python train.py --num_hidden_layers=11 --intermediate_size=768 --vocab_size=8192 --norm_eps=1e-06 --bias="all" --init_std_qkv=0.0302 --lr_mult_down=1.5 --schedule="wsd"
MLP neurons of a small language model. Each row is named by its layer, matrix (down: output weights) and neuron, and shows model dimensions 208-335. Each number is 128 + 32 x the weight over its row's rms, rounded and kept within 0 to 255.
After each neuron's rows, "fires before" lists the tokens most often just after its 100 highest values on Wikipedia text that the model never trained on.

L8.down752 [158  39 105 116 196 124 149 183 129 129 137  90 165 196  92 133 137 146 149 103 112 128 184 149 134 125 143 152  70 113 127 118 182 170 181 133 157 109 122 105 164 106 186 128 216 172 146 113 135 165 137 134 122 135 134 126 102 134 151 143 173 125 109 112 126 146 103 106 171 109 134  72 140 111  82  97 156 120 119 113  88 196 174 139 118 142 143 154 144 118 125 198 118 134 155 137  95 200 139 118 124 154 165 134 139 147 145 168 119 148 109 105 139 195 104 130 122  92 150 124  98 116 110 149  76 149 108 116]
fires before: "3", "4", "5", "7", "0"

L5.down693 [117  97 112 166  90 125 158 117  84 176 135 150 148 118 107 168 168 117 108 121 140  77 122 175 185 185 132  74  95 130 154 101 125 194 135  74 124 159 184 161  82 112 125 115 144 134 112 147  92 114  96  67 151  94  98 138 183  91 128 134  98 149  81 141  78 102 133 115 128  50 133 119 108 124 145 164 159 128  26 172 109 140 149 140 111  88 131 143  98 152  69 144 158 173 141 163  83  57 146 104 130 136  84 127 142 139 103 135 117 128 175 113 167 135  95 144 138 121 152 106 166 117 169 143  84 133 106 143]
fires before: " |", "|", "3"

L3.down682 [153  89  99  95 120 147 136  92 162  86 137  72 119 109  89 145  89 208 120 108 147 115  89 155 130 134 133 165 118 166 115  86 128  57 137 176 108 143 175 131 116 167 153 137 123 135 188 104 149  75 101 118 130  99 131 174 123 165 115 159 123 134  86  97  94 156 103 109  86 142 133 159 136 177 107 112  82 181 111 126 190 108 153  71 127 165 192 149 125 162 156 114  91  90 113  80  79 115  56 129 132 171 143  96 125 152 106 147 159 149 129  64 140 177 119 138 141 126 135 137 120 131 147  90 128 109 103 169]
fires before: " ", " |"

L8.down415 [102 140 117  96 117 149 163 105 135 132 162 171 131 203 141 153 143 181 109  83 156 127  99 145 144 101  99 105 163 137 135 121  94 161  73  75 121  79 231 127  67 135 162 127 136  93  82  99  99 102 178  84 104 171 126 162  81 121 174  96 168  76 125  79 180 120 173 155 113 153 119  68 110  95 128 147 121 138 166 118 138  97 103 149  84 163 126 150 103 122 108 134 113 173 163 106 169 111  75 151 177 115 163 140 139 175  80  79 118 133 114  91 110 134 112  67 148 129 127 157 104 189 138 119 146 118 116 161]
fires before: "1", "2", " "

L8.down460 [ 99 116 172 144 140 203  77 122  65 106 109 111 152 110 110  67 144 130  87  93 116 129  80 193 103 130  79 167 134 124 116  75 143 115 179 147 150 164 134  74 144 157 137 168  78 126 130 131 121 162 172 156  89 157 214 126 166  57 157 114 141 123 103 156  48 164 166 154 123 172 106 110 124 121  98 136 109 161  50 109 105 122  94 137 167  85 147 135 134 218 158 186 152 142 153  72 168 124 138 139 147 177 132 163 126 134 126 131 117 164 140 123  93 117 187 130 120  51 114  94 197 104 147 109 201 166 146  91]
fires before: "0", "1", "9", "5"

L8.down692 [ 91  96 121 115 130 109  41 105 131  98 163  67 152  92 105 173  87 113 188 135 172 101 172  99 124  57 153 160 186 149 121 169 174 138 106 130 139 108 119 110 190 138  97 122 124 116 136 154 163  83  66 156 101  97  64 115  67  85  92 175 101 171 116 169 123 138 138 149 151 145 187 149 141 119 116 119  79 169 150 144 113 147 143 104 130  91 146 182 123  71 152 186 102 101  88  96 124 185 139 130  80 124  72 113 153 122 107 132 147  90 119 146 133 105  95 113 130 184  92 128 184 164 137 177  37  90 206 161]
fires before: " |", " "

L2.down53 [ 76 133 147 178  84 139 123 136 164 108 172 127 132  98 116  76 172 182  92 124  58  63 184  60 130 126 107 131 141  65  94 114 106 107 175 114 123 189 139 127 105 117 102 165 133 144  77 131 144 147 109 119 129 118 140 172 130 131 101 127 141 142 159 108  63 127 129 125 112 153 150 118 157 117  69 134 127 174 104 129 143  92 151 126 168 193 160 141  58 104 154 129 121 172 173 155  61 116  94 150 163 161  40 118 112 141 123 183 138 100 115 116  69 119 113 153 158 128 144 187 193 166  48 112 125  58 125 112]
fires before: "\n", "|", "-"

L8.down507 [126 172 155 142 160  93  92 128 136 111 163 117  69 106  79 169 139 116 146 113 134 144 149 151 118 120 142  59 171 163 153 154 111  97 115 152  87 107 130 147 106  82 112 113 153 154 160 173 112  98  83  92 198 126 114 130 168 202 111  66 168  92 133 157 163 148 125 125 100 138  51 108 138 143 151  94 129 113  88 132 149 134  82  80 137 162 130 112 105 202 176 151  65  87 116  98 149 201  96 123 144 119 164 178  89 190 124 169 124 223 139  98 129 127  78 146 161 168 169 151 100 123 136 115 177 115 171 185]
fires before: "4", "5", "3", "don", " "

L5.down733 [109 105 139  90 138 103 150 154 153 120 133 137 103 126 156 134 123  44 132 184  83 102  88 142  81  66 106 134 108 105 144 118  74  77 104 150 142 143 164  99 144  97 106 149  96 135  80 123 136 118 135  98 119  92 160  44 110 146 109  70 184 101 134 134 183  86 149 148  81 162  89 104 103 212 120 158 171 128 170  86 150 168 103 141 136 172 115 155  98 122 151 101 122 226 114 103 177 106 163  91 113  80  98 111 117 147 118 143 161 141  55 145 101  88 135 114 157 149 127  91 116 170 154 131  93 129 110 221]
fires before: " |", ":"

L8.down550 [142 135 138 139 124 135 180 149 149 130 111  64 102 140 157 135 176 101 110 126 170  83 136 113  75 116 113 110 147 126 146 141 120 149 138  56 217 121 141 110  96  72  92 141 155 159  90  68 144 140  86 158 149 138  87  81 156 168 125  48  55 147  93 140 155 153 153 125 120 112 134 147 170 128  87 151 154 130 129 110 183 102  86 157 136  81 174  86 152 138 179 112 138  74 164 113 126 148  76 114 113 156  90 152 151  81 105 194 144 151 120 125 153 105 133 119 164  86 118 157 124 167  59  98  67 173 184 158]
fires before: "\n", " In", " He", " The"

L8.down146 [146 152  85  76 145  89 112 154  90  84 105  91 139 146 102 126 118 106  91 169  86 164 109 143 115 119 159 100  87 159 145 110  73 174  94 125  44 213 144 159 155 141 114 127 171 113 115 103 165 116  94 121 120 156  94 150  70 132  29 121  92 105 108 105 117 145 145  98 124  95 136 122 147 111 152 119 102 162 110 146 123 138 146 147 150 136  92 168 144 132  77 146 157 130  73 138 186 114 190 126  99 121 136 101 192 134 125 141 111  99 115 158 112  54 150 104 133 126 140  87 166 178 176 117 149 127 114 187]
fires before: "s", "1", "\n", "0", "2"

L8.down246 [159 117 144 179 191 128 126 143 116 180 125  35 114 153 104  87 149 147 119 108 119 159 139 134 117 125 126 113 159 102 146 111 151 185 161 100 240 142 106 108 124 163 135 100 121  97 129  85 127 122 128 151 146 161 107 172 201 135 133 142 180 136  98  94 128  82 115 121 159 162  94 177 124  88  87 135  91  54 136 136 131 177 153 118 121 108  97  97 131 145 134  94  99 104 124 174 133 147  68 137 154 136 239 133 158 102 112 189  78 157 174 158 119 156 166  99 134  59 107 129 112 102 105 131 123 124 155 152]
fires before: " "

L8.down626 [108 119 116 115  99 107  93 130  98 114 139  97 121 154 109 110 169 157 172 165 133  93  45 184  63 120 132 113 170 113  94 111 133 162  95 112 125  98 169 139 100 133 139 117  96 113 101 181 124 122 115 110 128 147 186 131 149 108 177 103 189 114 132 129 132 169 172 164 187 203 139 207 138  89 145 168  99 141 115  64 140  92 102 142 126 167 127 138 138 105  62  99 177 163 118 142 139 198 111 159 112 143 131 146 128 108  94 184 133 105 178 103 132  97 174  48 175 144 123 154 136 137 150 132 163 131 149  71]
fires before: "1", "8", " "

L3.down662 [135  70 119 162 107 130 149 156 155  87  90 137 162 160  75 133 141 116 168 142 137 171 120 107 106  53 111  81 103 144 160  47 116  67 130  87 142  98 103  73 169  91 167 169 136 160 146  91 117 113 112 157 193 155 123 124 149  95 145 130 162 200 150 141 135 152 155 122 138 101  52 184 126  74 124  79 126 132  35 167  95 168 135 118 170 128 124 111 182 155  96 148 171 101 113  70 149 134 100  95 136 145  94 165 115 202 163 144 184  87 153 113 114 151 122  91 134 135 131 154 104 169 105 123 191 123 174 141]
fires before: "\n", " as", "1", "0", "3", "5"

L5.down523 [ 89  95 143 147 141 136 124  96 111 133 133 168 175 110 126 143 172 147 162 112 144 102 125 131  86 110 113 183  91 149  97  44 138  84 160 147 159 119 115 133 115  95 126 125 125 155 116 164  75 100 136 118  95  86 160 186 138 198 136 149 165 118 160 150 118 103  96 207  77 103  89 146 208 109  99 125 129 134 167 147 188 123 112 103 172 152 180 159 107 131 139 111  62 108 114 126 120  54 135 123 155 187 132 160 112 149  48 141 119 104 161  67 132 119 153  57 102  96 165  99 128 125  84 123 126  82 154 167]
fires before: " |", "6", ";"

L8.down458 [160 139  92 127 113 127 121 152 129 171 112  75 131 152 177  86 110 190 222 148  87 189 120 190 175 100 106 168  92  93 142 173 127 187 154  80  89 137 135 115 142 105 134 123  96 165  95 117 113  90 100 105 125 129 128 137 129 162 129 144  95  83  82 104 154 143 101 111 122 157 117 134 161 167 108  69  74  96 103 121 147 106 152 141  97 129 167 192  66 120 102 122 140  82 114 110 209 155  65 119 116 162 134 111 133 142 229 108 125 107 145 161 139 106  76 189 135  92 115 145 121 131 107 108 158 171 129 215]
fires before: "ed", "ing", "s"

L3.down500 [175  85 169  63  81  96 115 106  87  44  46 103 120 133 128  66 192 215 163 170 129 132 198 168 113 160 129 119 109 103 104 137 158 164 149 144 129 160 117 146  82 138 119 114 164 139 168 142 161  84  93 187 147 133 150 137 136 143 154 165  51 138 122  66 173 171 115 163 148 102 132 115 121  86 125 123  50  82 172 186  88 109  84  99 157 163 108 146  86 137 139 157 171 138 118 134  99 154  75 201 141 143  89 176 121 160 179 104 135  99 159 135 152  97 146 100 172  95 140 170 115 104  92 150 139 176 110 150]
fires before: "\n", "s"

L2.down509 [148 102  70 119 114 128 131 104 133 130  76 112 160 144 155 118 174 116 111 111 106 165 113  90  48 156  82 141 181 168 144 113 154 175 100 124 134  74 161  72  94 117 110 137 174 108 144  87  89 158 153 144 204 140  94 130  94 150 126  66 100 105 142 137 122 149 173 165  99 103 129 111 125 120  85  93 102 159 168 143 111 132 115 146  86 105 169 165 159 153 191 135  92 166 131 118  96 126 127 151 112 150 147  67 177 179 114 156 136 143 113 156 122 107 165 144 111 151 164 155 120 123 167 107 154 108 132 115]
fires before: "\n", " ", " –"

L2.down75 [ 83 129 135 109  81 107 217 102 178 110 123 125 106 135 146 137 125 104 108 162  87 188  93  75 127 160 116 148 173  91 127 137 121 147  65 165 120 179 116 106 153 119 116 105 109 168 154  87 148 154 114 131 168 104 173 124  88 106  49 123 127 152  70 145 150 105 158  95  64 136  98 127 184 133 191  86  91  98 147 112 110 144 153  94 109 132 175 124 152  69 113 155  88 142 131 203 105 109  95 138 155 167 211 149 125 119 122  95 122  20 159  94 100  93 116 171 144 148 150 136  94 114  83 112 167 158  99 136]
fires before: "\n", "-", "|", "don"

L3.down529 [125 114  83 135  87 108  97 131  69  79  98 177 160 129 183 107 149 176 152  99 106 166 100 151 188 132 126 122  89  96 178 114 126 136 140 134 158 144 129 100  81 139 182 120 131 155 123  83 119  51 186  84 130 145 135 105 116  87 177 148 159  88 118  81  80 110 119 159 128  99  36 124 146 145 132 115 149 134 122 196 161 120 163 148  82 142  87 124 135  97 125 160 154 147  94 136 101 138  68 164 141 125 145 120 143 109  76 101 198 153 115 127 149 128 119  86 108 146 135 151 129 157 100 177  94 140 170 150]
fires before: " |", " ", ".", "3"

L8.down700 [ 77 101  96 139 117 134  93  94 150  99 103 157 131 170 126 125 150 131 133 190  89  90 125 138  97 149 143 150 102 167  79 184  72 108 137 131 155  88 161 108  85 122 194 137 145 132 133  75 117 170 210 140 135 111 119 130 140 140 236 111  85 164 164 122 103 172 172 200 128 144 131 137  80 131  87  99 105 157 162 128 138 102  93 122  98 106  86 103 112 113 162  99  87 161 106 151 107 162 140 137 136 162 117  95 128 169 140  95 139 181 138 133 143 135 108 121  82  97  92 167 169 138 135  50  83 133  86 176]
fires before: "\n"

L8.down121 [123 146 135 150 187 121  95 145 115 111  82 141 135 143 134  68 109 117 117  98 146 194 149 158  69 142 116 100 153 155 101 132 126 151 124 115 115 137 100  92 175 122 167  87 169 115 176 126  83 103 165 105 147 128 150  93 166 117 119  95  54 179 129 156 171 133 112 143  95 114 150 130 123 117 104 114 134 129  86 113 145 112  78 145 162  50 139 127 206 102 135  85 154 160  87 103 181 139 150 169 141 178 116 166 108 104 139 109 176 129 143 153 165 133 168 168 114 104  94 197 128 136  71 119 168  81 133  88]
fires before: "9", "4", "3", "2", "8", "0"

L3.down331 [ 68 105  84 116 108 146 153 120 131 158  86 155 208 117 122 182 164 155 141 128 127 115 130 114 137 134 135  84 200  85 127 209 125 119 123 172 174 130 121  77 123 157 103 118 155 181  95 158 196 151 109 115 102 102 128 149 167 159 106 188 163 142 173  84  61 169  94 165 153 102 133 159 187 109 164 131 119 141 100 113 177 140 169  98 142 166 126 139 184 105 129  97 224 158 135 162 147 117 203 177 145 108  93 122 167 124  90 116 142 152 115  75  95 108 129  79 145 183 155 109 100 183  77 144 102 122 158  97]
fires before: " |", ".", "0", "7", ",", "4"

L8.down64 [115 122  89 141 133  39 137 156 158 155 160 110 121 196 118 113 131 155 150 165  65 126 192 167 174 132 149 104  75 103  66  84 120 162 185 155 111 117 182 143 120 144 167 151 114 122 137 156 109 135  85 135 113  76 121 122  97 146 171 153 139 146 117 108 184 127 130  93 158 107 134 140 114  85  58 135  85  79 100  81 104 109 115  93 106 108  78 123 182 190  80 133 113 154 142  87 110 139 152 166 122 126 146 142 155  90 145  97  98  76  89 119  74  95 141 104 103 137 149 130  81 175 132 147 145  86 184  96]
fires before: "7", "6", "s", "8", "5", "9"

L8.down554 [ 85 144 144 115 149 106 119 158 132 175 101 111 158 116 116  93 146 152  98 116  77 142  76 124 119  99 100 147 130  95 153 132 145 136 148  95 156 134 121 146 177 120 104 134 131 163 138 144 103 150  85 126 128  86 171 123  85 187 115 122 194 116 124 130 125  98 119 142 121 137  85 198 156 160 124  98  66  81  99 102 153 141 110 179 156 110 160 134 124 141  91 153 146 149 107  98 143 184 103 129  94 173 165 109 122 177 100 115 126  86  85 110 110 115 120 139 115 141 118 130  62 122 100 119 125  84  82 105]
fires before: " ", "4", "0", "3", "8", "1"

L5.down174 [141  81 116 169  97 116 125 119 165  90 188  76 224  85  82 145 159 141 140 121 124  66 121 149  90 209  81 111 165 151 139  85 132  80  88  57 139 172 110 122 110 111 155 124  87 164  77 146 127 117 122 128 166  98 164 235 166 171 142  73 108  93  98  72 134 215  85 110 146 141  98 177 139 149 164 141 150 166 134 126 125 112 173 144 171  81 138 110 151 150 114 141 164  86 109 131 184 121 209 164 134 106 126 129 119 134 135 104 133 121 121 136 150  69 143  95 102 182 173 163 117  87  97 194 138 104 149 148]
fires before: "\n", " The", " In"

L5.down577 [129 122 145 135  91 159  67 128 109 143  75  99 131 152  94 126 159 135 137 128  91  84 102 154 133 178 120 139  96 103 120 116 125 129 136 108 172 145  82 134 199  96  77 192 121 175 159  73 157 135 111 124 129  89 140 113 172  79 177 145 142 124 112 130 117 171 172 121 126 122 153 143 137 135 123 127  70  80 106 168 156 143 105 152  94 142  96 136 105 129  98 107 122  85 154  71 144 133 154 125  53 109 153 141  99 146 100 111 182 221 173 154 132 136 140 194 136 145 139 167 175 150  99 191 143 183 129 190]
fires before: "0", "1", "5", "2", "6", "7"

L8.down165 [106 157 133 132 142 125 120 132 173 138 115 114 129  80  94 115 133 126 149 152  95 144 151 154  93 145 119 126 116  55 111 146 122  75 145 186 233 111 105 112 139 132 106 199 184 123 147 122  92 142 128 101 163 109 149 198 113 116 118 130 148 119 128 111  92 154 154 139 255 134 111 130 160  84 187  94 110 140  48 100 112 136 180 114 135 119  90 171 131 104 107  94 121 158 124 140 120 121 100 130  95 157  80 193 107 129 106 202 135 128 152 157  70 120 139  78  42 110 193 122 123 190 155 116 105 122 161  88]
fires before: "0", "5", "1", "6", "9"

L8.down306 [125 100  95 105 152 133 113 115 151 134 105  97 134 147 124  81 166 109 103 113 164 109  69 131 170 105 110 158 113  85 131  68 144 110 155 197 154 127  73 115 172 137 123 131 170 121 120 127 164 105 134  79 155 113 167 165 141 132  69 110 143 196 118 116  83 127 143  94 219 152 138 159 139 139  93  80 139  69 126 216 109 147 146 157 145 149 138 129 106 114 110 144  83  92 140 125 101 131 133 171 147 130 104 102 100 179  76 190 101 122  78 135 139 154  92 151 113 139 160 103  78 139 118 126  86 169 154  98]
fires before: "9", "1", "0", "3", "8"

L8.down483 [161 159  94 140 126  97 141  84  92  79 114 121 178 153 171 150 145 126 174 147 122 168 142  62 187 118 142  57 178 114 113 123 168 165  99 124 109 115 165 104 114 138 155 146 112 166 153 175 121 115 120 158 104 153 141  63 117 102 222 144 159 126 155  40 138  76 113 181 155 132 149 155 123 201  63  90 136  43 129 106 149  99 102 130 143 135  91 119 131 137 115 105 125 183 158  96 121 135 124 241 119  75 142  77 187 163  46 147 159 177 166 112 101 142 121  44 135 154 156 142 102 173 145 145 108 143 130 121]
fires before: " ", " |"

L8.down606 [136 136  77 134 134 201 111 107  96 105  76  87 153  93 101 131  96  56 182 215 113 122  83  85  94  69 156 161  84 124 127 130  72 120 113  84 163 121 157 145 110 108 133 132 149 108 106 132 130 188  73 151  91 140 166  99 138 162 153 119 134 146 146 114 136 135 171 120 164 244 128 171 154  70 111 117  97  80 185 158 174 145 162 128 128 153 102  94 104  93  93 168  95  96  88  83 140 151 131 121 173 137 155 123 150 184 122 108 128  88 153 166 125  82  91 163 139 157 137 128 176 111 164  98  99 160 134 141]
fires before: "8", "3", "0", "1", "2", "7"

L8.down212 [132 115 152  81 110 128  93 137 103 141 105 145 117 147 103  80 135 108 126 106 137 126 111  55 126  90 149  85 134  90 106  94  77 166 188 120 122  99 130 137  98 142 127 119 166 170 124 123 151 150 113  85 122 121 181 103 116 151 156  90 152 114 104 110 101 162 148 104 255 101 121 205 147 156 133  75 129 126 125 141 150 131 164 107 116 153 108 108 113 140 151 132 124 159 130 116 122 122 106  96 108 132 166  94 134 114 148 255 173 112 113 119 127 138 110 114 128 162 122  94  91 138  86 160 173 102 139 152]
fires before: "0", "1", "2", "9", "4", "8"

L8.down112 [122 160 138 118 141 178 105 113 123 160 163 177 146 134  93 117 115 138 167 114 102 136 170 105 170 119 138 155 114 126  68 111  97 143 170 143 127 150 110 130 121  82 100 217 193 141  86  94  86 119 103 140 144 180 162 129 114  76 161 209  87 141  86 104 116 156 116  99  93 138 169 108  87 142 152  70 134 138 156 130 159 173 138  92  73 138 117  94  94 136 132 125 168 131 106 138 104 146 124 176  88  76 170 144 137 132 164 122 136  57 157 189 112 141  92 134 153 192 152  98 142 101 131  81  59 100  67 107]
fires before: "0", "4", "2", "7", "3", "1"

L8.down501 [ 80 176 148 129  54 144  90 114  60 134  95  58 110  91  49 144  76  68 114 161 123 160 164 154  86 162  99 137 141 130 161 140 136 107  96 150 132 126 131 133 147 104 149 126 146  99 135 153 122 164 171 138 109 125 197 109  99  99 148 117 139 124 141 132  63 144 143 124 158 151 134 161 103  84  82 179 123 191  96  90 119 144 123 183 142 132 121 105 158  51  85 185 143 164 107 112 123 107 126 136 122  90 109 193  86 136 144 115  92 110 159 105 105 131 115  98 123 105 156 161 108 174 111 170 120 116 109 129]
fires before: "s", "0", " "

L5.down485 [131 121  78 102 178 176 132 151  85 148 206  61  81  60 141 125 118 118 132  66 107 171 156 108 102 163 149 132 101 116 152 155  93 128 127 146 108 162 162 145 126 154 193 154 173  88 126 139 128  99 187  87 173 163 109 106 134 164 170 188 152 122 149 142  75 156 154 125 107 124 150 129  82  51 102  81 113 153 168 137 149 103 147 139 117 171  64  77  74 147  80 131 116 135 157 165  78 105  85 181 147 138 143  89 121 142 108  76 171 132 145 111 145 145 106  97 117  91  81 153 154 170 129 108 136 131 107 122]
fires before: " ", "0", "\n", " |", "1"

L5.down163 [120 170 114 200 198 123 147 134 215 133 131 146 102 104 113 110 193 106 150 143  61 136 125 108 187 164 138 101 157 103 129 115 149  93 100 168 165 107 123 113 187 192 127 158 109  76  90 146 150 100 133  99  55 101 134 145 151 128 123 121 116  51 137  99 113 155 129 105 139  64 119 110  67 133 131 125 128  84 134 117 142 110 132 167 159 154 139  97 110 152 117 155 137  86 149 191 125 192 111 147 141 146 167 152 101 108  96 162  85 180 101 125 133 119  85 126 146  82 154 148 132 147  64 123  85 117 178  83]
fires before: "1", " ", "2", "9", ",", "0"

L2.down231 [ 93  86  71 143 144 132 138 152 134 125 200 163  68 172  83 140  53 150 121 120 142  80 154 126 142  81 159 103 117 123  92 132 133 150  83 123 141 183 111 115 182 169 143 130 151 144 164 155  94 109 123 162  83 161 140 152 157 147 123 118 185 187 146 173 134 128 109 140 175 123 137 106 115  93 121 130 140 117 115 172 134 117 166 112 100 202 159 121 116 157 135 190 154 175  95 178 154 142 107 126 116 183 119 152 130  48 145 120 122 177 130 190 103  69 145  94 125 109  90 112  55 136  98 116 178 129  85  95]
fires before: "9", "8", "7", "5", "0", "6"

L2.down362 [ 66  83 115 165 163 106 108 113 147 147 127 110  98 113 132 159 151 181 138 122  95 117 112 131 138 162 117 124 120  96 121 115  75 128  84 104  97 146 150 134  88 135 118 130  70 134  81 111 162 168 165  79 170 129 117 157  82  74  40 182 165 124 139 137 106 117 118 128 123 139 122 103 127  88 134 155 160 216  58 104 134 147 135 137 180 151 113 121  56 129 105 103 172 115  88 133  39 110 136 112 111 178 118 136 121 121  88 129 119 133 103 138 125  94 127 105 163 191 206 145 119 136 127 164 157 124 230  76]
fires before: "-", "\n", "|", " and", " "

L3.down701 [112 152 104 205 141 107 135 145 171  95 187  92 125 122 141 132 163 211 157 128 120 161 120  81 153 194 137 101 110  71 131 168 155 114 145 131  57 180 122 141 124 155 138 173 123 152 105 198 143 124 113 141 147 116 111 119 161 131 120 124 162 120 161  94  68 140 113 143  63 144 166 142 156  67 118 141 136 145  64 117 102 151 136 139 179 167 108 137  85 135 102 160 108  95 162 117  57 111  96 156 129 171 126  92 153 127 104 139 125 143 132 132 104 141  93 168 197 150 136 136 136 131  60 167  97 132 135  68]
fires before: "|", " ", "\n", "-"

L3.down436 [ 98  62 105 113 145 134 114 174 150 104 161  54 151 163  74 194  97  91  84  90  89 107  86 135 103 100  79 170 142 140 145 145 141 122  85 154 149 120 125 138 112  77 125  85 160 171 104 148  96 130  79 152 163 145 140  98 129 154 118 109 145 118 157 136 141 142 136 143 115 112 136 133  93 127 118 133 160 183 153  67 150 140 105 136 147 138  98 134 100 146 125 157 139 151 154 132 101 173 112 143 142 142 108  55 175 161 133 112 162 151 136 108 104  77 168 170  91  53  77 133 110 125  76 196 131 149 153 160]
fires before: "\n", ":", "==", "---|---|---|---|"

L3.down749 [ 95 135 172 193 128  59 129 123 142  46 196 108 153 116 132 125 150 137 133 172  91 126 171 131  98 203 138  72 122  60 105  79 137 102  94 137 110 125 189 142 119 116  89 113 145 163 118  74 167 119 119 119 134 139 104  98 115 165  96  74  97 131 147 141 128 174 158 121  76 123 124 155 124 139  74 136  93 118  97 148 132  99 110 153 151 141 138  60 124  85  50 144 125 126 137 113 124 103 135  94  97 164 143 119 130 147 123 146  79 117 173  85 125 162 110 154 171 158 213 132 135 117 122 126 135 125 119 132]
fires before: "\n", "-", "|", " "

L3.down497 [ 79 146 222 132 143 131 129  82 109 141 100 142 173 173 129 135 121 100 132 104 128 118 151  53 143 138 158  98 118  63 165 166 100 175 179  87 177 193 107 140 127  93 120  88 151 180 189  96 144 107  72 136 166 129 112 106 116 125 119 113 117 157 140 173 121 191 159 103 106 172 141 131 121  90 110 145 113 182 131  89 101 168 125 119 132 137 121 144 146 118  94 147  76 148  85  85 175  83 126 111  93 104 121 166 103 157  94 156 133 149 129 131 145 146 150 104 160 188 149 159 168 119 135 138 119 120 153 104]
fires before: " |", ",", "–", " (", " ", "s"

L8.down495 [141 141 124 177  99 138 128 128 165 117 105  91 134 116 123 129 166 186 108 143 113 124 166  88 134 116 116  69 131 100 186 125 133  88 106 101  86 182 118  95 140  73 121 144 170 183 151 193 143 134 110 148  92 149 143 168 157 129 156 125 181 127 158 106  92 160 113 173  69 190 160 142 190 165 134  87 122  91 152 119 178 105 130  52  71 154 118  86  68  92 203 149  89  77 131 160 104 135 153 113 130 101 148 131 109 126 160 185 109 213 171 112 172 103 115 152 106 121 110 114 140 166 162 123 137  69 128  94]
fires before: "\n", "0", " |"

L5.down271 [111 118 137 145 110 149 199 123  91 106 159  80 111 184 124 112  94 161 122 147 157 153 126 129 150 141 140  43 148 124 128 173 174 133 142 112 163 193 144 133  62 161  94 124 117 121  96 124 135 111 134 141 123  99  66 120 128  96 170  97 102 107 133  89  85 128 136  65 182 128  91 137 138 148  58 111 162 138 114  75 123 203 138 196 131  81 171  87 112  88 150  86 150  98 168 204  92 150 133 128  83 158 153 169 108  72 135 172 113 162 103 115 113 156  91 125  99 133 128 159 109 103 134 106 167 159 150 118]
fires before: "\n", "|", " ", " |"

L8.down100 [123 140  63 194  91 106 130  89 120  84 140 120  94  96  84 136 115  95 105 121 125  57 113  43 148 164 146 129 142 132 113 133  92 133  96 116 136 168 234 126  77 139 114 148 152 128 132 144 154 180 106 204 102 123 103 142 126 159 199 135 124 168 128 119 161  91 149 111 183 139 114 182 105 152 169 152 123 131 152 137 181 131 141 107 122 122 148 109  69 119  75 112  36 116  67 178 109 159 172 150 160 137 135  79 108  62  85 171 138 107 126  77 158 159  69 134 134 163 183 141 132 114 132 138 122 134 122 128]
fires before: ".", "0", "9", "3", "%"

L5.down245 [130 143 100 161 168 167 193 129 239 115 168 116 106 107 121 144 167 172 112 139 130  94 113 112 121 104 119 106 142  85 123 139  81 122 157 151 118 124  61 118 141 132 149  93  59 197 150 133 135 103 117 102 155  77 169 203  73  95 115 123 121  92  86 160 139  92 117 145 110  99 145 135 124 141 160 109 156 123 131 103  98 162 105  86  73 118  49 137 120 129 145 133 135  91  93 125 174 106 205 136 108  59 159 128 141 128 112 100  66 169 128 114 130 131 113  76  95  82 122 138 147 137 159 186 149 118 133 111]
fires before: "\n", " ", " /"

L8.down765 [102 141 157 113 185 133 129 125 125 175  86 130  82  95  99 119 116 170 163 114 148 181 125 109 127  91 129 159  81 124 239 135 122 137 130 138 130 157 155 127  85 163 191 127 177 138 167  59 125 162 126 126  91 132 106 112  84  60 151  57 136  83 168 153 136 100 136 173 105 189 181 146 121 141 104 142  79  90 145  82 178 134 120 146 128  83  71 118 101 121 125 154  56 102 120 178 119  66  47  95  95 105 147 117 143 160 174 125 128 105  96 144 125 142  97 125 141 123 131 163  62 130 121  79 176 128 163 149]
fires before: "s", "1", "2", "0", "SC"